Part of a small language model's weights.
Size: width 256, vocabulary 8192, 19.4M parameters.
Architecture: RMSNorm before and after each block, normalized queries and keys.
Training: a variant of Adam for these matrices, 303M tokens, 9256 steps.
MLP neurons of a small language model. Each row is named by its layer, matrix (gate and up: input weights) and neuron, and shows model dimensions 0-95. Each number is 500 + 25 x the weight over its row's rms, rounded and kept within 0 to 999. Numbers have three digits each. A neuron's up and down rows have the sign that makes its largest values positive.
A block is one neuron, or neurons of one layer that tend to fire together. After each block is what it responds to, as a language model described it from the Wikipedia text at the highest values.

L8.gate336:479517510515483527482499495497499488513476462481466537482513465503455533532508455554541509534531524536514521542521462503472474485510558507539498497555504551502443512508469509468473502462494484497498492524497512505512505505507473514503539485530519507481494516517511465519482530481529521533
L8.up336:473503539491502506479474508455471470515551471453500511502510476458539529490519447521526480553516522484482484534492509485491459504502503528489522523567465498496462467511465503517511472540509483504497493494510514526475495498513481475556534491501532505543516545502489536467496501487510551492
L8.gate1231:510507520490509481489481488525476486502510488451470506508489512480514519481522432509529495552524487489481489515518535523502433503496512550490521487515504531505437494502427500482528506541486524519502500456487500477483502485502457502519512517480504482497527524496499478520507489470512506519
L8.up1231:513518481514481452517477494485490447516488462477483532485494492510494524517490474488493468498489526535558498527501510507485471468486516509486485501503501509497487517427478467493478465518489513531495520500488478486453464522501469499537522500532500527489486489509487529534505487492534522527
Description: Surname-opening word pieces. First or middle word pieces of multi-token proper names, mostly surnames after a first name, such as Tom(puri), Bri(ceño), Good(win); occasionally inside long ordinary words (Re-mark-able).

L4.gate67:515520472476462532479478457507439493515505521461496478515490467482467481502498480481483516551486513499538498490492541492506480475476509480468524460507508557481498476532483496506497527479498531515479505541528517548499506474499457510465499517514471498515513512511524455479504478548431485503
L4.up67:508535528502483502480464468521474550498475521510436482498474491462458541557487498467500495544489484505510493488561540511513503491474497499448493485506487493520496497563475505511445503497522459507530498538515477539511469486504516501490508490469493492454533461496544463492506513552465493508
L4.gate387:482499485466501520480497457464491542491461483521509471501477475531512490526468500496502524539496478463493528482512499509506504468517564514508512497492499484524505509507534475475471509507516470499488472505493531517519461516465451541436461532493484505493530541530490528514480524516502488498
L4.up387:516471487479469491526461521485499518503526537514513490474515489539477498495496519491499478549452514535485481492522528509544502497502500510513515503478467532483470525518485482502486506525492492481515451480464536521490455500474486459525487548495495491512542535480518489536522491495497509563
L4.gate489:499486481500496469535539503491480510454510544502530476465474525470523471481486476493527501519530506471487475511504482488499512482502506496502531496491453487495524489482459472505481495469521484513482481518476498502476477489516509566469467475499463533498490497494476527519449494528470518488
L4.up489:528465488530489498449543508468506457477510499547492524481506530475506473500489469463511505467494521473493462481495502508456491541489491503558471516456493469505495502483485517490510507515485507506503517499498519501484468492467499470454504474516490498498501487487461491486456432488518491444
L4.gate1184:501485513519460532490534507500485498496481513507519492498502482477492511522472510503504503547505534466501498533499508479513482471540485494487513481491480474469495448515469520502492564511492536515502491509457559531486478535509492494477495535521457488479527497505512460505477502535504440479
L4.up1184:519492465477497455551537515503488521490497537475498458495527466515481494519507489504521510502472525507519496519538511503508502494489510494515515505473447478466504525533474535489544480526489480529478494478501522521501497557488490486521497499516513543508530508495519443512492522504472440537
Description: Split-off capital initials. Single capital-letter tokens starting a word broken into pieces, mostly the first word after a heading or infobox (Fictional, Genus), also after hyphens, parentheses or quotes (Wu-Tang, FRO).

L7.gate107:521486486499483477505501525506489483546460473519517472488473497441486474497445486495531517489516488494475500512490473495488472522456469516501491487489511552469480490488524539453551479506552502505523514508527518527483504466497495521514505497521491485499513514500489490465506462548509514474
L7.up107:467464471479505479481468524495483469488484526506473550507507502486494502522503495486467522516506444472460457499471529492511496487493556476513462499455492497525508507502497527470496505527447515555500521556497472514482541493515462536526502512471522502530472530506447491509568505507484480540
L7.gate144:486524499509505475501497476483482535518489479527498496468536482503471488523470465484555506518534501486488503526473471522525491474548501507489516557507497518503479478471500512477465515526498505488477488526501499499537511505477441491514495505464530513517488485491492473467515537517471534484
L7.up144:488468496479500501499489500505503531471473555479498517543491465461503509500509466515519481518475503469499491498497497503518479513457480470506513484507504523498486486510496506484513522518478497501527520485463495544542457505495509505481529527511448524508506515444496491507540522493500517562
L7.gate188:531506505492523500514509509477494527538506488470504502527536508504444488437466492539513509506437514511486488503488536489473507505496589512520513469492547518495469464516491465499502501519488531468490499494512517503499514457500472514523522515516525500470510518501485519499500513508530484519
L7.up188:551492493540574510461493493488536524531469486494504500491535500474542472506508498534513529514487537523471527523528499539475436508479524523508518541469466491463529538484446520524511564500491540549513467444521525486472475534466460486469472524490498529495534495524475538477500494543517528473
L7.gate968:520497497479510505497468561502477505518464433473483477484534489492467510509453482511555543507509518530493485560474464476498486529512483514494493552496540506534520479535444467495490512485519501556477502535485502483520494506465511500501541525515525530485525487479519501514512480498471500481
L7.up968:519503467510505513491513511567532521507494468512507498492539478498496523502497521565492512510476473497484495514449467520501563494496549479492515486510517494516516542515476532488543516530488527507516519489456488549502493528507484492493486486508523525439531510520508481472482525534487461531
L7.gate1202:471489494540497489523511500546477491531492502508504503508528501508532493487452466502531516518502515513502502544525505469504469500536505495516568492497531492510480507568483503455508549488544479506523481541471455518492491541519509510525528505491499500560501519491490504460504520554484542496
L7.up1202:464528517497510460511465467558536523464505519488529521493501506503495519513500515480526496468454473522499536475518513485463519521464497471473486476535509445472511498515542464496470442497533500525485518483486528518499549541509525515454509495521485502514499472463492482508501495463528579505
L7.gate1252:500509493518486558490474536540459472507489496475473515530545477505508524491489492480501507501495481488493477530500475464467454465508503499472493550520510537516452459503498528471494520492524509451523493495490490518446489511496527530531507486549508501470464481541480481477490448513504509538
L7.up1252:494435498507423458510484513494492489498480497499472463484477478481482494540542544496518514566539481515490520515498509511496495520474529511516512490475486475488511483479503513522493527506541482479517472490467490471503459513495486447463545519482505549470521494491473510504571492541482496523
L7.gate1375:470497548525489523512467495503462502476465490488512503465442471477523480500490477546494482508500432508494435537483497487492468540523534503478520511518477543549471473514503487484508470514526503526545480472548506521466509558515493466492537510468465492500496493510491464516527489515478514489
L7.up1375:515491554502505526480482505478511454496531479467483476531515507506515510532483458530523498526484508484522479493486524509484477496471477491509525496547513517469466486511499486519507450549522501503520484461541493511483494515535521506522487542525502449484529520459490521522533468481506495511
L7.gate1475:487460475521518499492535515446488457522502471457482486449501475491462486554488454491516514471524488473535485541468523461537499526535512524474547489481481497457486503503494498509495507499542519502496513511496502436513493543496492530472501496516513520498522523493501507515485492565484475466
L7.up1475:535501478546483529501488508492473497495509518544458493529501440495497486516490522520529518500476537480493507509502434517444540511470535527555483453486454515500491495508510518556514480523511537476567505516507507488494523508509524520524538484529479523467535498514445475492502484468482546526
Description: Repeated name continuation. First piece of a name, acronym or domain already seen earlier, such as SC(N), A(D)Rs, Gian Er(cole), or the dot after www.esa.

L8.gate38:452498480493466524467540542517477492495500491532473446487516535517493470495530530509503486533560521524536485508482516467478481476494537485451502497511498506516477495501481498485484505479483544516509490526476458475526508506468502506485523494500510515513477494523455461500536530511507521538
L8.up38:559491508543533518494538505535564511508566499453540547491467495510507525483527465494538517519485524565547503508517519499554503486519472498502518522467509528564483473526498491519497459471528476509522491507480508494521475513515489509497564534492498527476515462486535495496488463493465522466
L8.gate1371:494495526492511511462484490507469456460503486517507482489494487509478518537516470499501502549510516486512487467553531497488533442507557513480514509498519510552474478515488508470515440545502490515466509494450464480483477472459476504498534496468469502487488470491502472552505528488498472556
L8.up1371:494471477462479539482518499496491480514493500506497490493491483492520451502459480492480507526477528481519470516506565509458512501512474496468486542509536481470479486477486504505519521523461492501496518517528503509514460527481553480524504509530518485476495488471456553520530496491547506538
Description: Year-start digit "1". The leading 1 of a four-digit 19xx year, mostly the second year of a range or a date after a month, as in 1976–'1'978, 5 March '1'983, ('1'992).

L4.gate948:486482419540486472480539488496529494516487564538482477526500462526516483541466491505487493510497503462530510510521544482477499502513549545497509539502499483473475534478486442485493509487464503543546494478484499483528489538476497502479521465522483526490536507482475488463507460498518494517
L4.up948:482506507525469481505498478479513497455509524501517484512505515497478527510497535508527441524434509525481479452462517502479530512470515478500481506463496490528525504496483483520512513537523497488540514514503520514536487507537533470505452527566487517465483482470493484508499501508501537539
L4.gate1134:499502463456502486460549463461499516494468514503507509505474498532508524531510486490529492543459502457530469528493484488497524486496528554487475483504492481529496517563534555504504522483474544502541492487459474449500483531476510461544495539519493453528482510489483481574531465528489512486
L4.up1134:504480473512483513488496521488527461526485511511496504515486463488460485508510496491492534522493453492459489490486503524473525490517531524524481521489498550489534483483494532505505464499499512472523470478502542519497499505490507484480537506508485504494489539474468469553500459465488529505
L4.gate1145:459497461501522495486522494534466508518436534493466441495534494456518499493475481469510497512432472485475476493517495507547482447483542523527534541508507509476471461532492520459494496508429500493486464520488515484503487529496518485484468498521493517502445466488492476445500489534533478502
L4.up1145:497507505479543514470505495501474495471524504483476456478511506505508526479503487470562498484454495518478481496513493444514517547515517507489496479504479476516511479487513513486478464514515521504489491505463495495451510496468501487502481447481480507451485468482533528497484463490483504461
L4.gate1169:478499453502472506483462508510460489516492489466498506486506456478506465468493548518524499453527473495552547500500463465480509475505506479502494466546457511507464514475444488516504471495508477508515471509440511476517515513480497476522494536497499509468496489514520492507499531492511426505
L4.up1169:500505499452540522501528481451496510515489501523478507505478497468515511503501480520531519521512489500493496544485558501533449496499543526463522493513469485516492508509511476506488503511495533494545459539514467473522507520497494538520492552494509488467476498447529491511514517510519511503
Description: First digit of numbers. The first digit of a number split into pieces, usually right after a space or "(", mostly years and table figures such as (1885, 1941, 17.4.

L7.gate127:557476475495505495503487494497542521472495460510491505497507464508475506495523471515523506482544502563485524469492539541438506472518506544495517494531505503466499489499514488510450524530546497523529504504467509474456516542482506496505498521446501517497506527501505528528530506495505465482
L7.up127:494441539465522523468504498467487492490510460470489505475540538523533490486522483510491500504490552521472491486474494511521487558513514523488489479489519501487528472486537424512490483533514482543499550502489471490468472527468499446543505514498557525461499486536481483527474514480510499527
L7.gate642:529497500470505464444487528477475470508454486500492482515544491547462532508495469550495488525520499493459516471530490510548504480534510528491530437536489497512450507459517498540492510499516503466516457520519491507512532513472496493514537511475535573470486512538508492515479522540494477517
L7.up642:509500501518567506469490521514511523526526491536498468498524483510488526507486504455506508474515486557509472493544481484520492464496497546505507514505472536515504461474478441504494475479500475460486482483555503453474518481501571522511471493437504545471475489502516567510452530451553491529
L7.gate1006:489501471488512535461495451459464479492515500489509494510485481515457490507478462490501536480484526493473504528539528507494470510504508501480518522523501489512503485479491470534530515517504480483483494503518497498471490545490524494500496494504546476454458495500486504549506565521540512505
L7.up1006:523497461487509477497539477533491483537502497519493537511503485521467469506505445482525515526534495499493476517489524488504496496490438417491509509513531556476540540504501481533519534510481484503564444484488466461499503454452491503503471511485534490514510490460465526506476507516513530513
L7.gate1024:526522479497459508542534535480480518522465450501488504499465466507487513493488512512506510483463504511508478523495501529533508470545535498509514481525465466555498485498493470507476543477520533531509494499483479497496535507488560520490500454514510525501523503461537485527485481479478482497
L7.up1024:474529485482521466474504491513479496551460471497526460473561527505476532527509492480540490524516505443506443517491503503547497473486525457528504502497497511486514476490465495552548506523483522446516482505527520468509495491521488489531495487469547512489519541495495528495480501494510497484
L7.gate1048:474480504466522485485542521480458489547511472450466496549514486458490498527520465480514500514457485516499471443499534486490476492503511525511481475509515517469497527522523491502473490448532490529534513478513485471498493501515505511482512509485491508503517499454506537531499517509524554545
L7.up1048:492500435519510533478522469457525513514493490488482494505506464508471530527507480476481504496529512450506535515535512548492473479493524483495534522445520526552516502476509473525472464487513509541461486502503541491473496501538500516489513568518516451459514450488507498527491460493474496512
L7.gate1392:521519480513511516501568493478474435483534491490501493531504473501519452529480479534525470496509529458468471512501561475458488472496533521490512519518547544510515460466527495492503526532499486541495456515495494482519508482454476521558533509510496492492498468472527478533482525500504523535
L7.up1392:485469484556519501480492494466486513513516486505503448482509498509513523451509469457519469460474506537523450483544507511502500462522505527492509469549506507514483456535485477456476478508468491534492527505524471435502509502489531493515488489537522515473489442484513502484480500484534512535
L7.gate1450:447479479445484483492486466453476478507508463494495457520506482498460476534487528518495516505521478500503500481511474479499532521492518528484480492486469502540468496473526513489442498481537499489558515506522493501442487509477476523485470468486535521452538473470531507551454536504548515472
L7.up1450:493454497483470493484505508476529477495487494484474517509523476515467462526494492464426520480499505488546507481520489509489493436465491508520473497494495508467480541500461511529542490511505512482494518503528523475475501475489486469420493532532499497482501523524540480503457488500527466471
L7.gate1491:503529489488462519523529527493466495550519444502522493509528471473480472475462477487508493485500469538505476532526439447496488493497561533515508475464524497481501515517505508476524509522496495474509495538478503504457494505522454467459482456479516488509517549453541499501467462544504500491
L7.up1491:469524514492489472509530485465461524481464529525500496510513460493515501523504486522484495481497447429494485524555525470538539490477516509462509496488508556512487498488508499523499464531574480505522485461458516525548501490509522483515494440494428464496476495486505495505485504459526477480
Description: Year-start digit 1. The leading 1 of a four-digit year, mainly the second year of a range (1935–1997, 1993–1995) or after in; also word-initial e pieces (eggs, equity).